MLP neurons of a small language model. Each row is named by its layer, matrix (up: input weights) and neuron, and shows model dimensions 128-191. Each number is 128 + 32 x the weight over its row's rms, rounded and kept within 0 to 255.
After each neuron's rows, "fires after" lists the tokens most often just before its 100 highest values on Wikipedia text that the model never trained on. A number after a token or word is its count.

L8.up333 [109 167 108 157 126 129 149 120 138 106 154  90 146 111 145 125 107  76 164 126 173 155 176 177 150  95 205 135 166 147 172 197 187 135 132 101 138 138 108 101 149 122 121 179 102 172 143 120 165 101 125 120 140  98 126  91 123  90 130 112  87 102 187 107]
fires after: " " 29, "n" 11, " con" 9, " can" 5

L2.up1096 [108 126 108 143 122 183 194 161 197 159  47  91  94 120 106 118 140 143  96 120 116 147 100 132  96 137 180  99 128  76  69 223  77  75 136 131 145 154 134 112 138 114 125 134 133 131 132 187 123 146 124 161 164 148 119 131 145 139  75 123 195 137 136 175]
fires after: " S" 17, " M" 12, " J" 10, " G" 7, " E" 7

L2.up535 [153  27 135 127 115 188 163 147  98  86 104  94 153 132 111 138  96 121 128 142  49 140 105 195  86  31  67 130 106 163  79 135 133 127 109 127 138 125 162  75 115 149 136 109 126 150 158  97 106 120 105 132 114 125 118 123 112 109 149 119 138 176 170 187]
fires after: " St" 20, " K" 17, " T" 14, " p" 8, " Du" 6, "it" 6

L8.up251 [ 81  58 136 101 183 104 140  69  99  93 167  96 165 147 145  83  94 125  49 122  95 133 158 103  66 130 130  99 139 120  73 191 101 155 222 186 154 154 135 115 107 140 117 110 108 102 113  98 140 129 171 132 194 182 138  92  98 111 116  87 148  98 164 132]
fires after: "\n" 15, "wi" 12, "ho" 10, " Ma" 6, "oc" 4, " re" 4

L4.up723 [165 199  99 186 139 112 145 159 177 165 138 101  97 148 106 162 152 111 132 105 178  72  85  89 109 127 188 118  94 116 113 140  89  93 126 173 122 156 113 120 113 182 105 100 121 114 174 124 155 144 110  97 188 108 143 213 159  90 128 129 122  96 156 196]
fires after: " B" 16, "n" 13, "k" 12, "2" 6, "0" 5

L5.up738 [103 156 124 114 201 118 163 128 101 102 133  63 155 184 132 111 117 165 173  73 122 108 173 136 151 119 106 152 132 136 177 119  73 149 177 138 156 127 176 164 153 154 107 156 124 142 122 143  82 174 117 107 146 100  97 199 123 187 107 114 109 133 148 184]
fires after: " O" 18, " Bo" 12, " La" 8, "al" 7, "u" 4, "cul" 4

L4.up156 [173  84 106 131 104 156 133  92 114 107 181 158 154 150 157 175 120 111 187  76 150 168 133 166 114  88 166 126 128 214 105 113 118 137 145 111 142 104 147  93 130 161 119  95 101 127  59 184 158 122 169 113 106 133 130 146 144 158 191 109 104 139 166 167]
fires after: " " 29, "-" 15, " Re" 6, " Com" 5

L8.up183 [121 129  79 164 123 131 196 144 143 109  90  27  75 134 104 102 115 107 162  78 137 112  95 160 131 140  98 126 190 103 151 145 152 128 140 156 178 108 122 163  72  91 154  91 125  72 132 162 148 126 135  91 135 145 162 136 193 134 135  58 132 153  83 126]
fires after: " T" 13, "ci" 12, " G" 11, "ch" 8, "t" 7, " Ra" 6

L2.up767 [116 119 190 123 137 186 190 128 151 152 167 135 133 103  99 122 105 144 177 181 153 125 106 106  78 115 134 110 104 127 110 101 164 119 114 157  74 108 162 130 108  69 107 129 145  83 176 141 120 148 143 125  89 106 131  94 133 116 140 161 112 164 136 165]
fires after: " re" 26, " no" 14, " Re" 9, " Ho" 8, " p" 5

L5.up698 [117 181 136 121  77 165 118 174 124 147 127 114 103  94 103 122 142  97 169 105  91 150 152 121 128 102 201  87 138 123 128 132 128 137 110 164 169 145 104 111  97 200 146  69 116  82 145 113 166 106 157  72  87 141 178 103 114  98 120 161 137 140 124 129]
fires after: "t" 16, "ur" 15, " T" 15, "s" 8, "et" 7, "ter" 6

L4.up467 [150 113 158 139 149 118  63 137  95  88  96 141 196 140 145  87 128  82 106 176 141 105 111 118 141 196 156 188 195 182 124  64 101 108 120  54 125 156 137 144 142 179 154 135 146  89  96 129 114 127 134  62 108 120 143 140 116 142 102 149 105 104 119 147]
fires after: " " 53, " st" 4, " of" 4

L2.up332 [ 96 147 118 132  82 151  91 120  90  93  93  94 137 138 140 152 120 101 130 174 172 116 170 158 135 155 139 111 223 165 131 127 185 138 111 112  99 130  86 134 111 122 192  92 163 122 106  75 224 140 123 120 112 123 115 148 101 105  75 165 123 138 140 104]
fires after: " 19" 69, " 18" 10, "–19" 9

L5.up980 [109 110 209 152 115 109  67 159 208 194 154 127  66 119 147 140 127  96 113 142  77 127 141  95  82 141 158 143 119 137 154 118 163 119 125 107 140 180 155 114 132 149 121 125 138  84  92 191  88 124 143 170  82 156 143 116 124 194 162 151 140  90 159 112]
fires after: "man" 15, "al" 11, "ar" 9, "par" 7, "er" 7, "ver" 5

L8.up828 [ 83 125  88  73 130 143 115 161 139 150 172  71 127  95  69 194 156 170 122 124 156 107 120 138  86 104 140 145 127 132 131 137 159 136 149 131 144 148 156 121 130 167  67 195  99 182 104  92 130  77 160  77 146 227 160 199 108 108 118 181 132 101 138 169]
fires after: "'" 18, " in" 10, " as" 8, "con" 7, " de" 7

L5.up910 [161  53 105 160 145 129 110 160  93 137 148  74 186 169 105 131 168 142 169  74 178  74 132 161 123 144 133 138 139 174 105 167 166 118 168  73 104 125 102 157 162 140 129 135 108 139 123  89 120 144 176 134  93 136  84 110 118 152  79 139 156 123 141  83]
fires after: "re" 19, " G" 14, "ci" 9, "ir" 8, " sp" 6, "ho" 5

L4.up562 [127 173 115 159 141 160 146 135 131 146 119 110 175 118 132 129 163 120 168 134 123 165 140 171  68 167 108  94 167 120 106  83  88 114  88 173 118 114 102  98  21 141 146 149 126 147 137  88 152 130 138 130 154 164 115 164 119 168 196 123 131 133 118 167]
fires after: "\n" 57, "/" 5, "w" 4

L5.up1057 [167 110 119 110 110 121 179  53 124 110 166 159 107  85 136 148 199 143 150 122 162 138 149 146 148 139 106 126 143 122 110 119 152 142 184 124 144  44 120 161 152 147 136 180 138 117 181 115 166 222 120 108 103 113 203 105 127  79 148  91 158 145 120 132]
fires after: " Li" 16, " H" 14, "li" 6, "l" 5, "Q" 5, " V" 5

L8.up174 [105 144 147 105 112 129 105 142  93 112 183 115 180  88 101 167 169 102 107 152 106 125 148 180 110 135 115 123 111 134 145 144 123 176 106 156 137 111  93 106 163 170 119 157 130 137 110 136 149 152 146  70 142  59 171 136 109 173 107 140 119 158 101 133]
fires after: " " 27, " I" 6, " comp" 6, " un" 5, " vi" 4, " Vi" 4

L9.up223 [ 96 102 103 150  88 173 138 126 125 163 161 136  36 173 125 184 105 114 153 122 134 137  65 152 156  92 122 209 101  86 142 165 135  74  56 122 106 173 117 115 114 102 157 141 129 204 159 128 116 140  89 118  94 137 105 101 122 168 113 124 117 114 142 120]
fires after: " W" 24, " w" 11, "w" 11, " " 11, "W" 7

L2.up1028 [121  84 135 136 132 126 124 113 146 164 140  82 121 156 163 126 165 126  92  76  90 159 126 124  87 133 121 171 137 150 119 215 140 167 215  97 126  77 122 147 152 102  81  99 156 130  86 165 170 182 110 109 139 138 121 113 134 146 116 137  98 103 106 106]
fires after: "\n" 68, "s" 6, "al" 6

L9.up841 [131 117 164 183 133 144 138 158 158  82 121  70 163 119  98 124  92 128  65  96 163 157 152 173 142 187 127 165 143 146 135 191 144 132 131 153 104 129 145 164 167 125 164 117 105 120 153  76 108 168 107 128 131  72 173 144  55 168 123 151 146 101 170 117]
fires after: " " 43, " C" 6, "ur" 5, "li" 4, " to" 4, " a" 4

L2.up1010 [ 83 104 122 117 190 103 161  65 144 173 100  95 138 120  88 161 121 121 124 144 126 164 196 138 114 143 114 100 146 143 160 146 113 145  95  75 126 140  94 146 131 126 147 118 106 144 141 100 142 109 110  95 111 128 112 135 100 143 147 110 182 186  68  98]
fires after: " he" 22, " (" 10, " Ma" 6, " Un" 5, " E" 5, " G" 5

L2.up219 [179 162 169 150 110 143 108 149 123 135 136 106  67 104 102 179 131 130 151 117 104  90 101 113 132 112  91 122 190 194 144 205 144  37  60 151 157 164 105 129 121 154 192 132 141 176  98 124 165 150 114 156 102 197 148 134 132 101  90 127 124 130 105 137]
fires after: " 19" 29, " 18" 15, " at" 12, " 17" 6, "ed" 4, " have" 4

L5.up53 [138 111 178  97 123 183 118  96 164 158  68 117 163 136 156 100 115 162 157 174 107 129 115 169 101 128 142 121 151  99  78  82 136 109 180 135 117 158 134 135  96 120 176 149 159 110 186 112 122 124 113 132 107 156 150 167 124 188  76 144 114 126  89 142]
fires after: "s" 34, " He" 11, " B" 5, " Re" 4

L4.up85 [108 103 139 148 100 146 117 115 132 110 192 193  95 107 136 127 107 133 127 151 149 135 134 139 157 136 111 143  86 108 145 130 141 163 139 167 120 115 125  82 135 155 158 128 134  59 137  86  82 126 176 120 106 110 162 116  74 155  74 103 133 141 135  48]
fires after: "e" 16, "po" 10, "le" 9, "che" 6, "ö" 6, "re" 6

L5.up326 [126 150 170  77 107  89 116  97 142 154 183  97 222 104  93 188 145 108 119 100  98  90  83  92 140 112 102  83 110 112  93  99 130 114  95 240 149 109 123  71 122  86 159 158 150  36 124 110 214 102 107 119 166 138 177 113 132 125 135 112  91 119 158 110]
fires after: "s" 33, " S" 14, " " 7, " Vi" 5

L6.up902 [ 91 180 113 122 139 162 130 194 100 156  76 133  73 134 122 164 141 128 140 118 137 111 170 131 165 145 162 162 163 131 113 192  57 169 157 151 154 160  96  85 101  95 137 135 103 126 175 129  93  74 141 112 136 139  96 150 140 120 190 114 164 119 154 144]
fires after: " the" 26, " The" 18, " S" 5, "the" 4, " G" 4

L2.up1126 [165  91 155  78 213 111  73 135 139 113 112 135 156 122 130 155 121 146  90 103  95 105 101 177  92 113 147 151 134 166 157 132 114 153  57 123 161  83 127 108  92 110  87 173 185  99  84 129 126 109 146 107  98 112 153 169 158  93 103 106 152  76 151 153]
fires after: " G" 13, "B" 10, "K" 8, "G" 8, "z" 7, " K" 6

L2.up333 [163 135 149 124  58 189 102 143 114  97 111 151 104 122 160 153 135 103  76 172 102 107 122 142  95 102 169 109 145 143 101 159  91  98 164 137 148 148  92 198 152 130 147  88 161 142 195 214 178 205  64 164  42 108 157 160 141 104 165 142 114 132 101 134]
fires after: " ex" 20, "s" 12, " Ch" 11, " ch" 7, "all" 6, " dis" 6

L5.up264 [169 171 148  68 115 116  84 148 192  83 173  73 141 119 188 111  71 175 159 141 126 145  44 147 201  77 139  84 107 131 106 126 133 147 107 122 131  96  84 171  81 129 156  77 144 135 164 120 113 133 116 158 142  84 134 152 175  89 170 188 118 161  97 130]
fires after: " K" 19, " C" 13, "c" 10, " D" 8, " st" 8, "ri" 6

L8.up872 [ 70 132 147 122 139 135 136 102 137 147 120 137 123  91 119 139 121 175  47 176 136 173 147 104 161  96 182 144 142 110  81  58 161 176 104 150 142 133  77 203 115 155 144 125 137 101 171 119 167 129 117  77  84  64 136  60 140  72 169 152 148  78 137 124]
fires after: "s" 24, "," 12, " the" 11, "hi" 4, " who" 4, " of" 4

L2.up37 [ 93 203 169 137  48 142  67 105 144 142 112 131 149 138 106  97 113  69 156 169 133 180 181 126 120 128 166 115 192 152 169 150 115 119 123 113 145 157  98 160 173 167 193  96 103 118  79  65 131 146 133 162  70 134 106 134 176 122 212  79 162 166  84  78]
fires after: " 19" 27, " U" 12, " (19" 11, " de" 7, " Li" 7, " su" 5

L6.up196 [ 96 176 155 116 193 115  89 100 125 191 159 169 195 102 177 136 158 119 148  93 117 138  98 121 152 125 133 148 158 155 108 131  79 206 111 157 186 135 114  94 126 150  99 103 135 160 108 172 168 175 108 137  91 180  84 149  99 116 116 109 123 116 111 109]
fires after: "w" 11, "our" 10, " W" 10, " $" 9, " in" 5, "W" 5

L2.up1143 [142 121 129 119 177 155 165 104 120  59 114  87 104 134 158 141 123 130 154 164 159 142 103  99 125  92 112 104 208 151 112 130 111  75 163  49 110  98  70 128  97  65 136 141  78 103 127 120 166 125 155 142 160 165 175 146 100 167 130 183 154 155  99  69]
fires after: " 19" 51, " 18" 13, " 17" 8, " the" 7

L4.up508 [ 78 181 165  92 131 147 117 119 113 146 162 162 114 120 146  67 184 120 151  99 114 164 136 156 142 103 135 202 116 126 111  72 109  92 120 135 121 173 114 145 100 148 140 116 175 123 105 152 129  73 162  95 105  49  42 113 124 170 140 140 143 139 162 159]
fires after: " do" 22, "da" 12, "de" 10, " d" 6, " h" 6, " m" 5

L4.up110 [136 124 139 135 100 152 118 123 128 107 155 109 117 126 128  75 110 142 155 101  94  77 131 153  90 125 121 120  62 166 114 124 116  91 144 150  58  87 145 166  94 111  98 129 109 138 149 124  79  94 139  80 171 156 187 171 173 162 172 205 128 139 103 116]
fires after: "." 39, " pa" 7, "al" 7, "s" 6, "k" 6

L4.up187 [153 111 149 122  53 103  41 125 101 131 116  63 104  73 175 117 102 114 147 110  85 159 124 135 136  77 104  63 129 121  91 155 168 122 112 190 158 136 141  80 159 158  88 143 128  63 197 136 161 104 127 135 110 108  95  83 126 115 153 126 157  98 124 101]
fires after: "s" 34, "al" 15, " S" 11, " Li" 8, "," 5, "t" 5

L5.up286 [161  83 145  73  89 164 124  84 141 198 132 102 160 118 144  63 156 103  66 173 126 206 113  84 168 129 135 175 120  63 100 135 153 105 182 181 117 120 148  80 175 112 141 140 134  60 110 110 147 165 169 133 111 140 140 177 123 174 120 136 113  57  64 121]
fires after: "s" 44, " S" 9, "p" 9, "S" 8, "ed" 7

L4.up1089 [133 162 141 185 104  94 102  82 187 207  97 150 169 137 130 149 193 135 137 102  93 127  76 128 119  72 116 144 188 135 151  87 135  72 150  74 114  93 148  92  43 111  96 147 165 162 143  97 158 176  99 153 121 102 107 133 111  86 108 142 113  25 164 110]
fires after: "." 29, " Me" 9, " Ca" 8, " " 6, ")." 5

L2.up768 [ 81  76 139 125 117 125 115  87  92 163 175  88 105 162  97 164 151  89  83  95 132 100 106 108 130 180 126 163 114 140 145 169 109 181 100  83 137 101 137 133  93 105 110 159 127 119 147 105 148 157 139 126 140 156 173  89 125 143 138 100  99 116 135 166]
fires after: "\n" 33, " lo" 7, " large" 7, "con" 6, " Year" 5, " high" 4

L5.up901 [115 145  98 125 101 133 109  86 131 161  82 130  89 116 125 152 206 168 192  77 141 141 143  94 142 111 134 156 157 139  94 129  70 115 123 148 113 145 133  98 134 174 168 119  58  83 123 105 128 195 121 148 127 140  73 122  90  94 171 161 162 141  73  89]
fires after: " " 30, " we" 10, "o" 9, " W" 9, " pro" 8

L2.up664 [117 213 142 167 116 132 126 112 145 162 144 106 138  80 144 120  63 146 125 154  95 130 170  96 100 189 172 101 149 132 148 100 112 162  91 103 159 132 122 143 112 102 133 135 111 195 176 152  46 145 134 140 128 122 149 121 109 126 173 114 148  81 118 164]
fires after: "-" 40, " re" 14, " (" 8, " sub" 6, " Re" 5, " " 5

L2.up916 [127 127 137  98  83 128 191  64 112 133 125 161 140 151 123 130 123 110 109 176 145 102 191 124 114 121 142 146 125 127 124  93 106 142 106 128 138 127 127 142 129 103  95 134 125  47 134 163  76 131 142 122 108 122 135  80 110 135 115 133 172 107 100 141]
fires after: " re" 60, " Re" 12, " −" 5, " +" 5

L8.up53 [111 120  77 114 107 147 128 112 135 163  89  39 121  97  77 130 102 153  87 188 104  57 105 132 175  98 138 146 128 165 148 105 138 137 169 173 180 153 136 106 124 125 203  90 107 123 158 142 176 107 123 110 130 123 196  89 162 128 136  93 165  57  84  74]
fires after: "ci" 18, "k" 10, "ur" 7, "t" 7, "i" 7, "re" 6

L5.up803 [170  99 119  80 113 137 122 126 101 125 185  75 122 130 134  71 136 119 121 135 123  80 146 130 134 116 143 124 142 108  68 169 137 105 146 170 141 165 118 145 179 141 144 122 126 124 127 138 126 119 128 141 144  86 109  82 143 107  88 117 182 111 143 117]
fires after: " " 21, "s" 12, "ci" 11, " G" 7, " S" 6, " re" 6

L4.up850 [ 86 125 113 140 100  79  94 123 138 123 102 134 172 172 114 194 130  94 131 144  72  88 157 101  48 136  98 136 107 158 144 160 132 146 198 120  92 211 103 114 173 144 156 134 165 154 165 160 118 134 139 127 122 110 136  93  86 137 125 133 131  36 180 182]
fires after: " " 26, " Ma" 14, " (" 10, "s" 5, " ma" 4, "." 4

L2.up14 [110 166 149 148  95  84 174 135  97 129  63 111 132 119 148  67 119 117 134 102  82 115 162 141  61 130 146 146 173 117 123  64 119 128  78 154  93 105 105 145 136  83 133 124 183 209 190 152 110  71 124 164 134  87 144 147 181 128 109  70 122 103  96 100]
fires after: "-" 37, " fa" 8, " (" 6, "un" 4, " \"" 4

L6.up559 [165 107 126 101 150 130  95 153 158  96  94  73 129 109  97 136  82 105  94 118 148  94 124 194 164 133 112 120 146 141 154 116 166 198 144 118 123 119 158 164 105  84  59 166  62 186 129 139  59 106 159 153 144 124 123 111 184 157 114 118  90 168  65  72]
fires after: "im" 16, " bo" 10, "it" 9, "fin" 7, "d" 7, " Ho" 6

L5.up447 [131 152 111 218  86 164 100 132 134 132 191  70  93 101 195 181 129 156 163  84 147  42 115  87 150 135 118 168  95 129 114 108 119  84 140 161 148  52 147 114  65 173 106 131  95 125 163  98 141 146 141 140 216 117 145  74 161 114 154 181 105 163 138 166]
fires after: "s" 20, "es" 10, "al" 8, "re" 6, "P" 6

L6.up966 [205 103 165 191 100 101 100 175 119 110 173  83 125 131 126 133 128 124  56  88  84 174 128 107  92 125 120  97 124 192 132 147 110 108 130 123 127 137 122 126  91 145 115 118 100 138  89 155  83 153 153 141  94  80  97 115 135 149 134 150 116 172 137 154]
fires after: "-" 41, "|" 8, "w" 4

L6.up171 [140  98 123 188  94 123 131  97 137 179 110 127 113 145  88 147 166 133 131  21 160  94  56 137 169  94 133 143 149 173  38 124  69 115 162 232  91  86 141  78 117 122 127 146 146  60 186 143 127 196 155 150 126 112 123  45 113 137  88 150 151  99 123 117]
fires after: " W" 25, "," 12, "|" 8, " w" 8, " P" 7, "z" 4

L5.up443 [ 76 136 141 111 132 103  93 108 114 136 157 231  86 123 162  59 136 104  73 118 160  94 160 132 164 143 111 107 123 147 111 159 170  66 116 131 115  86  80  82 174  53 165 141  87 145 126 180  65 124 115 116  90 139 138 113 136 150 123 111 161 140 120 157]
fires after: "." 38, "ver" 11, " large" 6, "n" 4, "st" 4

L2.up836 [182 121 153 152 143 155 112 142 156 104 155 212 166  95 154 108 140  90 136 131 107 162 121 144  86 158 178 117 109  95 168  74 142 167 125 153 148 125  83  82  99 144 158  97 134 122 179 143 183 116 177 156  86 112 122  91 121 114 154 104 154  80 106 143]
fires after: "\n" 52, " =" 10, "-" 4

L4.up1128 [124 168 134 118 119 139 158 106 134 180 144 142 184 124 124 206 187 108 142  77 118 152 166 133 144 110 106 141 171  90 172  97  63  84  92 171 133  78 159 151  96 119 164 162 100 118 178 155 169 172 160 169 114 232 165 124 139 153 148 113  99  97 176  58]
fires after: " So" 20, " O" 15, "le" 12, " W" 7, "W" 6, "il" 5

L6.up883 [113 153 155 166 128 130  93  69 101 141  88 136 169 123 120 164 141 145  80 121 123 117 112 183 141 112 150 143 114 110  98  72 105 131 163  71 126 171  94  70 121 155 149 121 142 120  58 134  99 220 113 138 100 181 156  85 177 124 111 110 128 114 164 104]
fires after: " the" 28, "p" 13, " co" 10, " w" 6, " sp" 5, " Ko" 4

L4.up894 [136  97 114 131 113 166 161 193 173 142 180 128 112 120  85 176  79 128 106 103 158  94  83  96 116 165 103 147  82  89 118 100 137 178  70 173 138 139 126 168 143 215 110 127 136  88 102 171 121 104 129 103 126  90  97  86 103  83  79 103 164 133 143 117]
fires after: "le" 16, "e" 13, " Le" 9, " Je" 7, "ci" 7

L4.up331 [ 90 125 151 126  89 112 116 133 114 107 174 164 162 132 134 172 100 142 141 129 136 104 153 111 148 114 132 175 118 110 122  86 148 117 122 158 123 164 109 148 124 169 152 120 169 130 179 114 172 103 110 105  74 121 231  58 128 126 133  91 105 177 138 131]
fires after: " " 26, "fe" 12, "e" 12, " N" 7, " ch" 6

L2.up672 [180 143 124 157 127 122 106 140 143  98 141 122 161  92 100 131 135 155 119  72 137 123 111 129 154 171 119 127 130 212 154 168 179 109 127 105 145  98 166 116 121 108 203 100 128 176 155 127 143  98  96  97 132 151 133 116  82 187 206 132 160 149 112 122]
fires after: " C" 21, "\n" 13, " Ca" 11, " V" 7, "==" 7, " Na" 6

L2.up131 [123  80 107 165 177 155 140 179 158  84 133 100 142 106 124 101 106 127  87 179 117 128 105 129 106 122  95 122 115  99 122 120 162  85 146 122 184 128 144 111 119 201 175  80 150 111 186 184 130 130 165 132 175  81 144  85 159 113 112 147 148 138 116 143]
fires after: " T" 30, " K" 12, " P" 11, " J" 7, " U" 4, "tro" 4

L4.up795 [129 102 128 150 121  96  95  70 147 156  96 132 124 133 122 108 165  96 160 144  96 116 132 150 159  79 133 125 138 103 140 129 108 164 137 150  51 116  48 140 161 122 167 104 109  60 198 172 146 100 132 134 109 143 129 105 134 148 145 198  83  72 161 206]
fires after: "ed" 14, "el" 12, "d" 11, " Di" 9, " di" 8, " re" 6

L4.up333 [ 82 114 111  94 161 156 118 157 133 134 101 110 175  94 150 137  95  99 126 159 113 130 145  87  99 126 170 162 165 141 154 194  78 158 134 156 149 100 189  94 124  99 144 104 145 143 139 163  87 151 149 125 141 122  56 168 131 153 116  96  73  44  94 160]
fires after: " O" 16, "y" 16, "u" 14, "o" 8, " Gu" 5, "c" 5

L2.up227 [100 101 150 149 138 164 139 128 170 126 145 110 106 114 166 125 161 119 106 127 135 112 123  75 199 111 119 159 185 121 100 159 138 118 129 140 164 180  90  79 131  89 115 131 115 160 137  70 141 171  58  91 128 116 145 118 110 139 111 153 136 128 129 125]
fires after: " " 30, " con" 13, " No" 13, "M" 7, " F" 5, "er" 4

L4.up1043 [ 79 137 120 168 148 155  73  69 128 163 129 139 115 153 131 151 132 137 115 108 132 142 182 142 180 101 152 152 112 141  70 128 109 161 107 117 176 157 123  95 131 119 148 137 127 134 168 127  71 142 115 125  94 111 178 133 140 101 134 171 148 131  90  95]
fires after: " an" 14, " ex" 12, "o" 11, " " 9, " E" 8, " con" 6

L6.up116 [122 126 196 118  85 113 128 119 127 163 157 148  41 153  99 190 142  87 128  94 124 200  86 142 155  84  68 144 106 125 117 133 173 134 146 204 112  86 171 135 158 105 142 139 130  85 149 180 188  81 156 157 165 114 143 122  87 118 152 192 173 200 148 167]
fires after: "s" 20, " S" 13, "," 7, "A" 6, "t" 6, " T" 6

L2.up138 [ 96 107 106 141 137 114 131 108 107  82 192  86 123 164 141 124 144 130 163 149  83 110 154 128 132 126 132 154  74 140 142  79 133 130 144 100 136 118 106 111 151 103 161 127 102 118 151 130 122 105 112 122  93 107 153 134 113 134 199 136 146 111 190 151]
fires after: "\n" 41, " (" 10, ")" 6, "T" 6, " se" 5, " \"" 4

L2.up1080 [130  99 177 165 179 123 125 125 119 130  75 117 168 113 114 129 143 100 133 138 108  93 113 150 176 143  90 155 199 134 101  72 143 162  85 129 155 163 125  86 115 116 101 102 107 112 111 176 163  98  86  64 136  93 145 146 117 153 159 129 152 161  73 116]
fires after: " (" 44, " " 31

L6.up546 [114  92 159 133 117 148 125 115 111 140 110  88 140 109 141 105  68 175  50 161 134 161  75 130 149 116 194  69 183 169 130 121 110 133 100 109 143 136 118 143 139 132 105 101 144 117 142 102 119 149 116  99 106  81 113 124 156 177 144 112 130 137 125 145]
fires after: " the" 22, "al" 16, " known" 7, "s" 6, "el" 5, "ni" 4

L4.up521 [108 127 155 173 129 112 116 188 142 156 156 148 136  64  93 111  90 104  82 131 127 157  96 199 123 126 110 136 173  56  83 138 151 154  90 163 145  96 104 176 148 121 148  62 167 152 146 130  89 118  58 133  79  76 163 138 113 150  88 130  89 113  95 161]
fires after: " " 35, " c" 24, " C" 21, " P" 4, " Mar" 4, "C" 4

L5.up595 [130 138 159 130 143 137 142 113 156 122 121 120 157 105 162 118 155 126  70  79 173 137  87 150  95 162 137  65  72 106 115 179  73 117 155 152 121  90 161  97  81 173 181  98 122  61 189 153 108 137  67 147 112 148 117 123 106 110 121 157 167 120 133 156]
fires after: "," 34, "ci" 9, "s" 6, " P" 6, "z" 5

L2.up163 [108 190  85 167  97 126 133  69  97 103 116 104 114 138 111 169 115 118 108 194 125 109 126 115 106 186 141 139  91 149  89 144  87 150 106 156 131 115  79 112 171 121 129 101 127 175 161  42  74 127  98 141 120 146 161 134 121 123 141 117 207  57 103 121]
fires after: " ex" 27, " re" 16, " sub" 8, " Me" 6

L6.up242 [173 137 143 109 131 103 182 103 132 104 106 138 103 100 122 139 106  76 117  76 118  99 119 147 126 125 107 137 186 201 128 115 139 193 175 175  48  99 108 139 141 170 156 127 136  81 185 182 187  97  88  94  92  53 159 128  94 111 108 148 153 131  85 184]
fires after: " di" 17, "d" 11, "t" 11, "i" 9, "per" 6

L4.up1135 [ 97 132 122 104 131 101 122  72 146 113 137 128 124  63 133 131 126 137  67 117 116 170 118 134  80 142 152 132 140 150 106 158 152 150 120 143  95 114 151 112 119  76 108 121 191  84 115 150 137 155 101  74  77 153 129 111 200 115  78 143 154 112 147 134]
fires after: " G" 14, "ch" 13, "app" 10, "G" 5, " Sch" 4, "ter" 4

L2.up130 [171 151 118  58 113 127 118  90 121  98  48 142 149 155  55 114 109 106 101 206 145 112 108 131 114 103 149 173 144 111  64  95 133 164 200 125 152 114 137 122 145  39  88 177 141 143 162 140 123 106 144 138  85 102 147 120 132 141 129 131 150 138  84  94]
fires after: "\n" 47, "Release" 8, " " 7, "o" 4

L5.up549 [187 129 213  54 126 147  87 102  93 155 115 137  79 147 152 187 131 157 114 173 101 195 135 142 112  71 128 243  44 162  99  79 128 106 176 159 147 149 103 100 146 112 135 125 141 103  85 119 155 103 170 186  90 100 141 126 127 172 154 149 111 112 140 156]
fires after: " " 38, " bo" 8, " Bo" 6, " in" 6, "o" 6

L5.up868 [126 131 118 143 103 122 129 166 153 147 117 144 172 127 115 132 140 163  81 128 167 129 162 129 172 100 158 196 171  96 159 182 130  92 127 146 135 169  56 140 138 123 107 191 109 124 113 133 172 195 133  66 163  74 166 164 169 120 119  95 135 107 112  84]
fires after: "y" 24, " dis" 14, "le" 8, " Sh" 7, "th" 6, "ne" 6

L5.up856 [117 147 153 162 122 124 156 133 202 171 128  27  85  91 104 123 175 134 115 125 142 155 136 123 160 125 154  92 128 193 163 120 117  96 149 138 111  99 121 139 131 174  85 108 114 134 147 111 143 150 173 127 128  85 131 151 142 146 151 124 124 108 127 128]
fires after: "n" 24, "le" 15, "t" 8, "en" 7, " N" 5, "k" 4

L9.up935 [ 79 145 152 103 144 125  64 146 163  72 178 132  87 142 137 139 104 136 181 110 146 140 133 143 137 133 155 122  91 149 129  47 196 172 115  80 144 124 209  93 113 163 148 109 168 147 168 134 104 148 109  92 129  99 123 156  84 105 138 117 118 203 126 128]
fires after: " " 23, " d" 18, "ri" 7, " Hu" 5, " on" 4, " D" 4

L5.up543 [101 154  80  88  79  73 143 166 157 151 143 106  43 136 133 131 129 122  91 113 161 216 103 124 100  76 111 151  92 215 114 179 110 119 121  80 197 103 150 125 114 131 163 122 122 102 183 115 184 113 139 114 175 139 158 120  83 182 153 156  87 117 131 155]
fires after: "s" 29, " S" 11, " " 7, "ho" 7, "tern" 5

L6.up62 [122  70 177  49 160 150 166  97 108 100 144 148 158 159 170 130 202 132 152 131  86 173 125 141  89 117 167 159  84 103 138 113 182 114 137 131 189  95 159 157 179 132  94 152 156 105 109 162 173 139  93 127 111 129  73 101 114 118  76 141  92 153 142 145]
fires after: "D" 15, " M" 14, " D" 12, "d" 12, "s" 6, "re" 5

L5.up292 [125  54 122 144 126 133 131 133 144 163  92 147 144 135  58 137 102 123  81 147 104 127 128  87  87  97 148 105 126 152 159 163 153 118 147 137 155 145 117 118 139 161 101 135  96 210 170 198 112 112  95 147 144 103 103 137 112 174 146 100 151 129 156 152]
fires after: "s" 25, " tr" 10, " Ro" 9, "ro" 8, "." 5